MLP neurons of a small language model. Each row is named by its layer, matrix (gate and up: input weights) and neuron, and shows model dimensions 112-239. Each number is 128 + 32 x the weight over its row's rms, rounded and kept within 0 to 255. Numbers have three digits each. A neuron's up and down rows have the sign that makes its largest values positive.
After each neuron's rows, "fires in" lists the words (lower case) most often at its 100 highest values on Wikipedia text that the model never trained on.

L3.gate407:118109119120177113136129121061136122175196162137112162154052126120099093141121149120161197134124159127103159146089134190150122160155139103173138121136176179147128102179064142087067183044136171133187142098126116156108154142131156169106124126133045072126056110114126121141168097112158149105121161072036127150151162159129170104129126104119190131172168169118108118121156158125124132105111
L3.up407:106100179141155142159139122129062136106134196139186101104050091096071082120137174133129129111161128111186119132183102128131162109148116131150146133117103137104097084185163102139144120146164158141103171119173055147078171159119123149154130074116092130151053132130140150148171149131136150084129136039154203154153085092169124111158194132113180096163126098137112100101101159219118082150160
fires in: "has", "have"

L3.gate350:172139091088144183125115166053073087090109155122135080042115059191114131170146139130157108155168121168163123149094107115184089149153075156129105128165115114075130165151135127162110103172129184105084151109155111155084161084145102113094152107139120169152083195101109151191194145072172096118112105104118094142159094160137171183118093120089124089148150090131125083118154127113064098159135
L3.up350:193131127129150145115077121098122077121091079117171100130151110174179138087176116132139177139080105139195167108087073138136122120131119105205091160140110036081170149171075152182098111099150162115096159106143132117133090164137128113153122110142115163100128106138116154178144147150164170138178120127123206150114130135123161112166084124084134074045137126078119092167126084099129116081100
fires in: "time", "if", "once", "goals", "home"

L3.gate966:146136069091127064094153124098175141117167072121105171116110123166125151088180145153153185086131147161103115123069077148064100093131159109112124174121130132143110130096112181106129118105121174097165121138083150115154160140134133107112093077117143112147141131170095098152158109141123181089128144158140095086136165098135186157207123114098158107171067114097182128176107187098125099182113
L3.up966:118124123114118118095112153070089146129141165106127114002129144165128084084087097149118139180145104176132095160100143096126095135173138097089170099152126128104116121112120161120126126102197160145132115142036155144086118146194108163148016142126124094135155114101145115165169134140126093075095163130117106106203143089098160175146145131128071106178111134093152133087169154162098160189108
fires in: "his", "her", "graduated", "expos", "returned", "to"

L3.gate1925:135088109077190139168105128106131148108105108092101130119145141149091121168037162118146089128100166095118179190159133094068132125118143153139134132146091133120164133174084111109146139151158135150133170162117178191100143140062146150133112152111161145168120133110152125079152104159141126157081158123072106147176161128154061133215162146104101222105081136145190117111151138109099093138085
L3.up1925:046079157142139082155155139081079125117099147128171116111145132095119115157159101107160107164106070129131108117150159126097093082053062149152183097118121122130135153152162118155089114155061128104121166132085171134155165104153071128110091160123096180054100149149135158185116160102067111149080107132144047132124108176164150167117088166176097195175100124126137131097100175137157187097156
fires in: "family", "son", "father", "families", "themselves", "brother"

L3.gate71:154136098143186111109137147099126076098102130114151121150088115084132085096145109108194117151155153143044149134154094103149093139103100127131073170129057137118106120140102124118138147140119143085145081133112158084159174105095139157167168112126138146160059092122109139133120171074144115101105130155113123132078122097095158057098149141089137186187112156146133183103137120138129166168102
L3.up71:120131108126152153083080171088124089133120121107108114122142142087133141146109131145142105156134090165161138130083174091123127109103136139125123126096075097126142092124143181121155121134187161127082160127062119136108174125120181157138111071169114133135087133152158112101147135142104134089108145174187126168170097087129100071120133130143123123152152147076093181147111109203063199137171
fires in: "san", "united", "los", "expos"

L9.gate474:153079060057163136077109146093117099053142154097131093085121099106156109132135201082133107186127144148132165136089131088123205123066101148096104097131182101163107107114114123115157179169111179125142132092100153107115147156119100080105076131130094166112090127165067096136143107194153113118079120191142088121182168141159179137183103163125187149180073119129137130099112067122138121136132
L9.up474:155094178115157114103107058068098137182136090070067155114102165102120112134131177095100156143125099129111102086171194073076145180121177185166156103120116096086135134126097089119100153118110125106151067165061107120153082147060112122079105157124141126166144086120134093154088042124117105156113154150173142082131137127192158141175166129138138126164122151120126182152144112141124057156111
fires in: "the", "his", "her", "s", "a"

L3.gate361:171115118083109133124124176081078144110128153143148118117129142098062122119152107119143097148141104153124130073095116143138165108151131121071098065142127035090078148099141129128099147116131152164133225134093156163104124072139117124090113071101111101164157085082099150168164119149142131131136153146120129082160103117033169159083161104178144128125120171132189112107108123137118161091175
L3.up361:061117157140149071142143102118075118130128161136137165102118130086161117122124071086137118155064125117177179122054185136124160123091178114147087137118118126082170103121147126154149168132065160098184108088130136091133098167096106114162104132089101113104154095123104129176062127132118158124093088121165120155147090150172158181145110161178144089170161109193107131155100189126140145099079
fires in: "has", "is", "would", "to", "did"

L3.gate0:139174122101166142114123135087106135169067157119093146141128174140129093080089129127130134178076140144078129086128101110148073111145090145155098179125117155079121070108142102089081130140129110186123115144136118103169137119119155053152155194080094131133169134173170088122108124055137122088203096115144121125130143134105121132095086131132155135160107153159108152153098101192124091187101
L3.up0:156165134135115129155159156156073127143105144113157100068113142222138098132080155141123204136113149153142124086086129085142086138116048168112097165116174181139070110143118088120121162132138122173129127139144141101081143146104118106104125168132137170152094147134150150107057112106110156137138137150162148146147149127109125156170210188103181195075116115114144202102085110122148111161117
fires in: "from", "of"

L3.gate2009:153145098175137094103076103088143124193166126132084111163120147150141127134149135193138075096176159114107128093093146186076103126087131165150112228159104135163109130093086143099088141158125174119147141160048156160163084148106109098146173123138144171107167063081133168162109066136115171128099155152155092105156134161113152075160134102070133131145155119190123165172104097148099133116140
L3.up2009:091108109130122122168107098104128167167142133123089091196100151143153194156127091172124116055162187137123105107073137160105165117073125126173086145146103174118135058172105146072111115175163144155144110065086163203128148128086132103173158110153123199141129122086128131167126123083120189100075134165153111113186111149079155118117132138087164089161090085143104120157157139167086127110147
fires in: "de", "le", "la"

L9.gate1609:131129144127156150125135175118124127116150145167160167137149159129201110115102139149139164135166174075098126158106079140154142103145111111176083118151121155080129180120116154129126134120060100133134145103132118174095107136164131081183136144103125099124124076123114162084146050114121165105118147174133108174121115160114129116118063161082116132109168128131117123131139164116137106122143
L9.up1609:106051142132083128088118129082148084163141074101117181157123113124097095098140099126134137175152125151113142059101120089125141119125106196039170141149124111073090157117208138187071134118111117115164162200135168158112116108116113110136126152089128106148114102125133108122094142096129097102162094154090124129114105127181159129100117159104125133103105165163114106149114110112118118065175
fires in: "in", "into", "to"

L3.gate782:113125176209142126111110119081112135114142137094089117138121110139082202141133128133127181107136156127154144161085120180138094133121118142205098138091153116155128104143109135082079116142108126145076109116142099112136096127140154084182180124098106076119188181123126124160127112125140135119093197100057155090148140094174100105105043100128170102095041131069176108120103114112164095127129
L3.up782:088108100121157113179062129097147172162167212140185102132155179173134087138177163125126161143096152063116101106125147144131135186151105135122114053130109111099127110157116134127138182116158152187096168129053126108104146118214120120060178127146153108086124102105152091174180060122072157111124182138138159087157115132119089081100075094106085125103124158115147125137112115140106170059111
fires in: "to", "of", "under", "age"

L9.gate281:136161102109174081152105124124104143088157112145124053164098101117119160126074144114130130167137171101166142141127131108169091152106159184095108076171069099087099098090095132070070125145131174186085161159111182115145137104114128157097082122135123155133164161073140128172165106152130120133133130154081102144097165108088059084095152096064106178147082118117168138166107148116127175081139
L9.up281:122163166186114103129092145118192111100153129116088111143141111080116209111127101174105154127164121147091122154075145159075115124067166112139173158135170038160099114189101103181171093125129114152159111122071126107139154188094133138199109161134098116049145137127102089141169095132151102142105167095071133160112079086125166074151120159115100091103091178158188170091130177127077088080168
fires in: "the", "a", "same"

L9.gate1139:130096162163099147112053071105170157084128116082163147140102144173142140134128097118142158120135142108139135132107124154089150162147079111098143113190129137120133058140172113168100201050089102134125129048099191152115164169164126144146127097059111132119141130137164089119169107093168107156149128123091108168197117154120143125130123141138129134090083122098145126146148105113120121107172
L9.up1139:148112106144141103151102116188138161128124107122084125102116124139103121105176125147115089156127075167118122175092108137144132087111084113090119122103177132126063143108144112117088180152131117114107140152095137116112138132080155135127148181146129054116114150176079145126127099117074183100129122174122103126148053106126151094136156131108056126216116121108120188187074156144168098087139
fires in: "began", "of", "by", "been", "continues", "beginning"

L3.gate2030:145113114155202100117135127076121126193117147122137086157118108161190201108142149088133126140170138092143098143148153105105131172161090112120098112145138162190184125143124065102143083120079162147136103165158148139141073161176133126131147083137135128160068119086092134128145112125142139149095167169144116135129109095143193131091101087101228113089109132123088106155128107178111088103131
L3.up2030:140099115140114134088137149140145078175144113087121169131096127149167160128133112143116140106135160158132156162107140068157157160079115161163107151142094153100107077141144173117106114218126068126095090089197139122153142179138089105162149130148132134188151143118128122146104086123127131122174109079111123137141160151151116074164113167081154122142157134137163135145106149100102129095066
fires in: "new", "los", "must", "les", "le"

L9.gate606:135113147145109107047071120095075140124136122077142113075153093137148123090092148127154099119125108108159136104097138174125141150153099131115141179132117100086107142103049114130080150108137158116123185109178117083113146181148120063162140102099139116131157151088132158152168086124161121102119152131108150129168138127165172097153124121162174140182140198116131105127165138160149109131164
L9.up606:147095145109146116143135119110127133128113161156108187124138153102145152156126146144132122166134135165132117123173120161128197085117127126127134105145192098138089135097140109063095123088112143110156148093150130121051141150113145091104123171167119094145153121109123116132125110131163146103158082114144129125124128101171136146146097101135098108171151113151064125111073126121177120159149
fires in: "was", "has", "had", "is", "were", "began"

L9.gate1281:163165126186133148119092132102122180140171182137134240153173130155146146076095099100167133139101161105132100136113153157139119212129132156116129140181119129118119071133171130127162119115053108167050137123226120145155142152096107139135114085133150125167092081067169089181102148096159147168145145145077122150170109094124133142091124130149178081108097153131135138147143096170034135082135
L9.up1281:151169153132124135174160222160128169122108129127093086116110102147132053119183166140129138023173097169100127146109080168121171102136143059087152154142086119133079178117123099160122096098148106124116080163098113094153130119066106126128086070177138128091156198105122170195130162129138186123135078136068112125169109153085135147128131123130069130103133170134166125153156148150166085146049
fires in: "at", "of", "as", "named", "by"

L9.gate548:128127121165102126155109130130167104130149154135143095072134118137081210163109150126104155140171125089133148188145105196156126138129108097101147158118116103095133119103147093119100102129082126193153136090101119094098088132086138130168175142122148061172189169136126121138144144135100143105123146109079098140128112111108145160165128067195149153148114104164121112214189144068094083099159
L9.up548:052181161166078112111154102125125115071171175103144092171163172138091124194155140160149138055161128151097191110168086137087119144143123113122097121119104121152136150105105178156149137122141137129143141106169148030134087077140103094144174158114110121083128148083130106124167076125123123126151089124136158127116062133125226117104089173168149125117159111111110080087127114129132134168073
fires in: "is", "was", "as"

L9.gate271:141099144152162158033107140102119091139163145111092120075148103173156133149117109161164115180166165124152093104152080177073134093127121193118114070164142119126097144144136137134157118162112124178122209149067124163136119141103132136105087082152112097163164136141124136148167070108075151130167152164120129147196126230152192159051087094065142113109152141156130161125149148066127106125181
L9.up271:147146155130146100143087087180090063147167124080065133111181068092107115162072110188124116118169185118107114080166152130147149105140172150119150106149092128149094082133137076154049100147085184129119119152148154149174120191163105146129125150189132103106150120122105050076117103152088136115076154164136119130159170154112087142102157140088085126109149144158122153198075106045099067158173
fires in: "the", "of", "joined", "his"

L9.gate146:114176138120121136138106151127186064135066168052091069134129132130083209157089103117164149160139161142128113071179098167060148112083125102138132061154164122096073064098096124129113127115155169131123108106129139090163134127154138125122145115129112160111179119135134133163161079070149119119147136116076121123090100121144177151106164107091119128125119156153135172087176160150149097125106
L9.up146:179127132164138098141114144157145118150159143098130082150136125094133173078181177129114138128104045172163113169148116125162143153115072104171101143133132085154157131102118070143162126138166118124130128097105155089155115143111067124136137163116097122107137121134098217140159129101081110142119158082195139136092131097134086145167091169174135126076113146128105106115114128135055090152117
fires in: "the"

L3.gate1779:078120122156189107149134113134149143101146126122073093098141168125159220117205142122146104129164112101148152130095121086194150148159112099107125122127098092087126076163137149115191098159155132149162212138122143058127176119072184155152180126061081173110148198112169079070121103100119124102107158137131147097113112115150154150170172102130090114116082135138078158174210114123116179155072
L3.up1779:158151087154132121142097168118164115099143129144113201080173104165140156102098151165145131195107130068132090149175104132104139144139074109125114127134174131109124144161133140125042136115101121128138099132128141085167163110172120144088127114104169130127136150133101181157119144115026147128151131107134190131103078097128107125126120078128173148154083120143143045123119088161150191114118
fires in: "12", "14", "13", "15", "thirty", "124"

L9.gate322:119194126110135148126094126088179135119182099099147105181085093187145097212114128203156097139123109101092181098100136106113117100135159140157116100179138106104162160100125161149098135114111107152100143089133141111147119057140171126165175117111141122125113193093098146111120149119205185138162136112107016109148116109148209095141190139165128192109107214169089129165122148122109121144153
L9.up322:148138143149064139095113169171116156136186195103134137126075104087116119116095079148112137101068054106142102079136129120111084147145084102129163127119109158086099119165073130137205134132118140178158123132116124175191183106102100100172147096173178074140154143142102166142154168115159147141170128107066159151131092173157143153141106088043160140168162134159110211094096130135166101142126
fires in: "had", "has", "s", "have", "having"

L9.gate21:128122134125138104154132136089120133160133083123158059157133157165118139080091139133140105100069157149149068193152119194067080122104155114113163097124125133103146126127120069166136139164103120131119151134160151134137067166146120094144092093096185157151153123144178096134163152137188094124126219130163191121113170162163162087124123106151153131128206115109117130128119122132097089137158
L9.up21:161086115096166100143155155099108166081111127158173154145117104117154093126133139124101121117184093174161106153116110122143118126151081131107102138126068157150138087101060102085085132102165104142109138124133097071083122138071193105141147155142129088128149109085104182126150069125112113132132128132158114189161151179086087125122101149078123106110128168193058069167121078128153124145142
fires in: "of", "to", "for", "all", "by"

L3.gate1:102077159101106105123112075202132086168147123107147182084189106126163167193144142140161059091147151120120189120131187141116117095148128130133100126128155101136140166116088164141092151135112162094182138126095062103102131121084084110194128085182109090092128205142114131109088134125192096127145125101124109204136166126214152099135097118119144144200124127081153132171103129112188144111167
L3.up1:111150058227131076144170116138102113113103191159151167129146095160159144106078116141153101132095135086106107136129108131131085107140073102127055098121129173133142132123141119156151167186105170158120132216116130109123155095138151136096117134094161125050143123141130173160108115125121103121168177139174129127190166133101138071172065088067132127090151105071100102106094094115169076122086
fires in: "its"

L9.gate332:144179132099084181128045093074119139132102110112088129079147100141103161160155116170126117105098153143096204165130118128096108134102104130206142144121135135178126149103124145138181153177088166098212127106167115131190050064138118118188130064106078148156089155141108162167165102156149186119114149130150049089135155148146150154076096110139146118142132144143140119171186078152153088129061
L9.up332:172123157163093123090131062128130187141173091162201134199150179183091159148146093131096141064122143078097090160143101127150128168138113077138121102173134119091131153148140117100125121143135115159090168140109148115090149154143178153142108091122193126165143157145172142175143103121150123101130127093152129115167120064106177139163140112124182123143097167075018086175138227168099124086097
fires in: "was", "were", "be", "as"

L9.gate411:126096069177155082094099165135128030181128094126125162134083146146170070109120110116136106119150159136142151080141147137118083097117039074111042091130130097125164124175124121160154136153174157159155121098130117131088118142138154162115099141156141112114164095129115160140131158151133130073063200138135125165122196154144085155091105156132123185207097117132094144146092141048110079136164
L9.up411:069139104126152160099161127170129096130135153125078166110131128081170188114151127111148117153161161159195113203173051144126099108113078077128090136135116095093177160081131123122144132166159115098102113236074130106143164122131164108118099140098101138134135165139152161124178100148064093085117049127119167164140135128139168079115156188092160137106076140150093138054110158117130117067091
fires in: "and", "its", "the", "his", "with"

L3.gate2032:148099114120158148159092091120139128071115181161097110108096110131087119147103075153135174111159108121118144132112144138130089158097128162071096143130167130156139138116084103098124164152155179121111088108144122092169176084171166102133126122091069097205083148095134117166065156095113116158113112145069159171049109114126117147089161118106125081121126139161121181144134108100129134159208
L3.up2032:098158072131118166162086162123078130099118136118166159114119111153118088106113091137121125133113112167116155114088149106137075175136093167113121107110128141093139102112138145092144139095128095142144119168124071136124156081131054138130156092131137102124086150088101132139100115109132119092101184119205148158168141139207135101088084143116142109150149105188157156175168117178129148147105
fires in: "to", "due", "because", "of", "high", "despite"

L3.gate473:111164153081139157169123118116086075102134101124117088067148122145147121141143140090110115087165167131139118145114094097109088127144076126156101172143081127074161137105167126163127077144086143088145090097125134115102080115055069112122138147142106193122086129126109125159101110116102146117137197111121106171154088112149156152152093136093066090092151177131129086092124134108050138128108
L3.up473:125120177128194155166155146134158077135155141119166083117159110126130110133148154132162114103127128138099158149140131163096095107141075098171173138118110128113118159129137060144131173114129131078109141143147091162118094136079060113094129152152136217135107157137105139131127095155092180193156167153134087129139123084096140126136103166111088134092124131082164082090130120101092117118098
fires in: "when", "if", "once", "dallas"

L3.gate968:117114166110124075164142085145126113145138095196084080120125097121181124103108107101183155126133153094149169139153204134118068060134130121193132179138091114112155101133114098042058136107133111109179119148069092089116121130105153065087134193127076173155127159116142148135155140150197101115126111124077114198164177093158140185163130162142182147172099150089151136129081086127145067171105
L3.up968:155082122175163137113132097092133200124103160103168116134110120160105120073069108149143164111135090076149144148133077096108090150134093148182142182113186210104156071124106088103115090107214130126086064105130147109128150126114142146135116169092134115158106205152132124209126110059087127116114164139121139131108104162098161139139148160115142119099115111095095152101150096114175139129120
fires in: "from", "between"

L3.gate682:150149163102128050141065156128120119130120119143157072138081157160104095148142195111154151128188176136174104185104104115123102119087176071110110149153160145155080120154112136102078122169113163157134170078106148104164138110131117129114166136113125054154117067083127107123116130099136103173112129124166201104120137153150131074087176094134163152125089086129157187109180136124112174187148
L3.up682:067176138126131185103148119123160124161187137192190178115127119136142168157118143089098117093122131170196134155087176177083163144169120128108141112155103107145129103101100148104163134142161115164078128187163155073152169107141188114175097089133132075109135111133144178108069131126137154136093105126219153167058077178144096147108116078116137071171150162125062129203123156143142121113162
fires in: "by", "san"

L3.gate1894:142177088127109128107130089098077188128146111093159120181071122149136116087133156069148205114131170157129104131125102121056135111158074094121141135149109170126078140104072111080139101133144088067140167091104110104157130135158129093112114131187149099149104122088166142103113114151092124152080083091128084147157169161176120081081129139100116199128107106191093146128126159173112155120166
L3.up1894:148111126153069066181157153096160184107113097133195128086169116067186123128115110138128158172126123167126096159119138151117137107140147175122121137094092140122113067144065165067102108119178138088139128140141148092195097102147170123155138104084138154181152146119145154168112167136087126099163138095140101108152096082058065156054102097122112111186083171152139113123094173146161173118127
fires in: "by", "politician", "that", "to", "this"

L3.gate292:099095183165171098118147099109072140151086082136133128163109125172153059143094125099108184114149113120163146128117123081065113116153082112182107203180099122130184082208130100124120098180089141155128115147184125111201069110112147097118132164149138108160175121174111084126113146137099129102085167091114047150183133056136090171142142119143177103101139172089146121143164126110116126124087
L3.up292:121120140124124101132137124114145135173129127160123067093148176153156134078135199119085110146144168077085119159159122107127057073076102128117123121156068107121127131172155114151121123137155149150104198154113162167103101172143129112098143122120147077123148199164132125151084102172118137100107113120156112137172122123155123120103142059160131110117166183137152116084140175199068157100075
fires in: "man", "father", "son", "daughter", "brother", "actor"

L9.gate1060:115115151133124091168125099130115151165172160107124053119197156113146144102118156164133124143162186164159116083075107123133168078160129108064118115170021125130140105137117190148127178123149101125132129104143085144141068142135130098174161130144105061113093081132167154067166106103116104102090096150106174167072197121105125160141146151126158121125197133112171103084106111121093135068119
L9.up1060:124103149105112101170124124131130093146176140166087145144169094178210124127083049133126151181125126091116125109177111154095134166109115071123155143165104142123104109108131176145133196142072082154117107183108122139157101081064215112090136118134107134097155110093090113123163121118114087112109147148111111119122194150175098182158175156152150108088187148132161066129185081112059113072087
fires in: "of", "to", "in", "for"

L9.gate470:147122124202143134172092110128217085105129140064133160133167112149133099137175166143131086174183152120109059105162135158143095115178148078131101060120130079190146114156144148093155116096159081110140138133130120132103136136094134141045092117166084189149126161169055145114155097146144132077101184162122090091118137114195172155122060113111154142170169107096081134088114148116108108142135
L9.up470:148116144102126114160159156136122025138134136139058149136111105125091149099120156118116114161119153151142113102168137135113113081097158139133108137121107160084141151101069118141158138185146163125067085154110133115163134165106089120101129129071109118205122166086104108145188126139145123168074119110166108136098151138168161119141112126137142171133162105094163127152143142134104089061022
fires in: "the", "s", "its", "and", "their"

L3.gate828:128163122221089124121096121066219123095104130140127131057092113164131115142176163110134143139142163097121132146100173078128111139099150153114103167117125143156147126091126107176116146195110145113133107095106127148118210166123169112081139164099106055146138081170113131116122084088187105106106197118111119169117151120168127069139101070096134083079096137139186114105183140129175193075139
L3.up828:097148064104142138102115152153093175113121082136145135102157099109146153113140176157112186127118110176200098170149117125099111122109113086116103090131165160134095167162092108151182111107141109140098156108117158147174045109130091088255077186138149076098144131108155138140095134180133141095087101171186076144192127169148080146077146120152169088123135119097121139092167180151084120176170
fires in: "by", "i", "from", "to", "iwo", "line"

L9.gate863:169096111146137172135090200107124175143158129103117124161117132150101137141133080125153196109138145096118083129045141123100158143122108115140109101128148117063087224122143113199095160105131157127101175117118152132175146133062128118122128118122159112130119112126125107164240149163117116189189135161066144113103062139132108091144123114096044094135145084166155076143147141088129074122131
L9.up863:147166165177125150119164150176119101094129186168063125124131114129127177044135079152132183131207113127108125196163118151149173086137134193101069147126082132135180127067141075086109138122191164120118158128136134116100096078100118103123162088124103113131194097101111092121168138124130132126153054156101080109106094106081128115108069112108148117108124131138151098140084130078134124167087
fires in: "to", "for", "of", "was", "by"

L9.gate46:132119114138102165110153083121154145116185162142128109095171160144104137101104140143125067134087130138097184094148156141150114144090104157201089145188183150098094132096164093109123209089171143168193183094160154122110103089171052100077133084172100147137125120153136090120116164101135158112154168080099133050110113112167105162091209081148123170169065121122084117079148090127113128072111
L9.up46:171124102189067095089148116117111094152164164170089147164136152140137130097152107165130126088115138139125169080135173147116110098121089130131113123130165156055120104146151133088128124102069131183109109142146197150173150161146161131100093182151097162184117128150179121135144151108227139119118200133126147133161127126131161135074153129118158078139101166143076173120119116131120134127089
fires in: "was", "is", "are", "were"

L9.gate68:128115141104214111186074089156137120158151157100164107132130109091150138121164167204121150194132106146117059103119138174097184097062125063133143118121141101103091136170064144148146162083157111150170118079109145151159138155134125158168132144160112087137149108130172160177205079086127112132104203123205072127102111182179098103091102125151146113123180191130112188089112099107147098090147
L9.up68:201116132116176086177096131078139178115109170077071167142132147164178150142095127128118095151160157098097099147137152165107189125102146129174108087125113138111121147088081164126174119162134129138146136081080097137174109118117103182106146136144130155143166108159144130192172067149086106127115087154075107168083145076145075186102063092106138199106139067144099163156098162091158071087092
fires in: "the", "of", "its", "to", "s", "following"

L9.gate1474:150114118101131140070055120130225173120118078076117096115059106132082149085118177147159119141179139113188141093108145145118193091109099185096129106177122133079077137071138105062112125130056119149039163114070134115145166125113096113118090130129115094154177164109172078167117081109176128180118094097125090146113126135145112158170097141149132131184137145134063041151167136076076121113096
L9.up1474:101113160172112132140105142114077104089123209119102130115171113087139136160069104105125103124137087163123154107126094104144077142132174109079099134124094132190210088166093075153140099154197189094125112123068140102123072117115129149131096128131122142106128125143128096144166121170136138062121089115150092113083092107089155120081110083036096102101093099169103099084102155149077117164115
fires in: "were", "was", "to", "being", "is", "be"

L9.gate675:146153140149119119127065109181143159119176127086146108096117142120143125090172141113180095124162190153167122121160082149115146158133107159181130099169122138136163107124144120127157127103137159096117126082103142081096140103083094136200098060144104171149111133134126148097161122181194185127128126144136116165148065092089151156174078130054116100137121137127085108158183113161172097111117
L9.up675:129121101135136130115082147129113135110117132110118135095126127137132187142148160099143055123141140147102096129089074133152164099103108126141116072143150152092149129101192140131112140087155175183127130094139148152137150123165062114098068142160164142179138115099144119138170171131117104189169040159145118141158107148130181155147094109113118125076048085122088093129119157113121090116074
fires in: "was", "is", "been", "be", "upon", "while"

L9.gate1351:073065121069127090171160071066090074094137124124151067131163134136119076151120097130155113171118147117132142160057159063070120111123141174108149128138128159122145100169083164156141186136126172161139144093119080162099112131149125141154140142121097143158139142120095077067104123120157103128103112183133159111185171115138112129073093114171133183111199178158103156104108081097167158170142
L9.up1351:139171126179090140186140123136113126208138152112109153147154117097179121110126094117112132131143132075118130148052082096123153108114146155105124142157128120086126138105086159157150143042161155112141134115133093105136192100115130172102092127113191191131105024118067081147134123125122084133197158178123130125150093114143138094122082113102116147112219097143133125174088127088100098187125
fires in: "on", "of", "in", "and"

L9.gate467:151150123098094096165117171099108150116121077088131050109051173115131113121179191149150095109182110123092167154165154141119149028125156135115070070181176008053122161078106116121153205133128119151161135089112135146165131125111107133123054143133122155072184087098170128122162070111127164100115083176117105114086148162134131110130193099117141159131072116139071093126147116123134116151120
L9.up467:106178148162127151126139065147186095188137219099064113073132133185157144134120116143114122129144143131121126150138114115190104129097079167114162148143122182132170140095111139176164093117134115128122128101169174065179181123073080146139124134126158121141075158108096117096154136131118170171156106155101112104147101068117174108131209140119118074120116170142105140161125136116151094152079
fires in: "is", "was", "be", "the", "s", "were"

L9.gate1776:154112163130185090142111166126157141135137128120122080129137143151172161109090117100131165145142160133130082147125040100123135103126152106133135137164112125107130119143118123102103152113203079116112148182124115126138106143102093159133091124137077161136166083074157203124136090095144144111168114138129154138073102170127185122088164094151138133121136141167080120141169092137086096099148
L9.up1776:182121155126123128132134156152188121079177112075082114158087172158128192095129117112115127124179111199139064193186049089152115111163137119018096089134108098139092141128118097188076116143164061156119093153120111126147084161082144150120101129173171146104138134147097119137100091133177145123099108152108115134122196180102122113143139115096113137102177166160083115091119150086123047083106
fires in: "the", "of", "for", "in"

L3.gate1803:120131134175139142076145114134138174127125192139113193132085129136127175167084142118140085138112101162093156144159127182147216191135145112112127087133068122122141189110153165159116124180103143107144112098129114142118121131140077116130116111137137052176161128145126146133059163096117176139057139169122161092098082117138082084183107132152104169116130157139106114141172159143135119143141
L3.up1803:118151120105158123117116105151128087142044176140090090105051162079106103092074108100148150141138157116124155123117140119134135146134062188153136161128125204085093163137135164094143112119130115124134082073128212171067126157112134129146130143113134194098083175100138156149065151106051151151146129142145115113093136158088127079130146155136124159147122164102120131064088122120106099157134
fires in: "by", "produced", "writing", "director", "written", "production"

L9.gate250:127133066119144128128120109060102142111177163141116141130092112186114120119178152100160144186160176156110153147149178177128095150139135148135170107152134130127135145038122161146177158066146184141083143139143166131155138102142109084122064072122144121161172095141167037111099203130174122110168069116142103173115114121119193107162158086128152134106081179123084084141127128081125154118189
L9.up250:117137120145099110137086110172126124164108183092103135120149130108173164128131094131110167102194106166095061182111128101107191084177148120164142166080144089150130148131124118146193149099155160124148120117085105141183190187164150201183154105193056161105113098154160176109182082153174092133133131160127078130140116098098175123093123123136141138109160133169123122176137105146142125152152
fires in: "the", "a", "my", "no", "your"

L9.gate430:131117065072173114156110088115098152143156171097147146156157126128081148085164115160142100102181140151129078028111094124115089095127137090133120132132174144077056121113065158126081142159126142091125138107139136130134153140150193142142163161192149091148195085113084113141100132087133095132129159171127138155161192027074097096131169098190159116135088169122129144110165121176084113124141
L9.up430:149099099118155175145105092040105117121097115120124094151155120128194092131214171187141138169165139131166111086148063107087180085134164121211121100118083059144114018083156107184114155108123147157158093068080129135134093141160123169121161133114147118152090053139124133166124124129160155110130078139149137111173143127140116088037149122118090103119143120098071137149199164156146158112166
fires in: "the", "la", "of", "le", "a"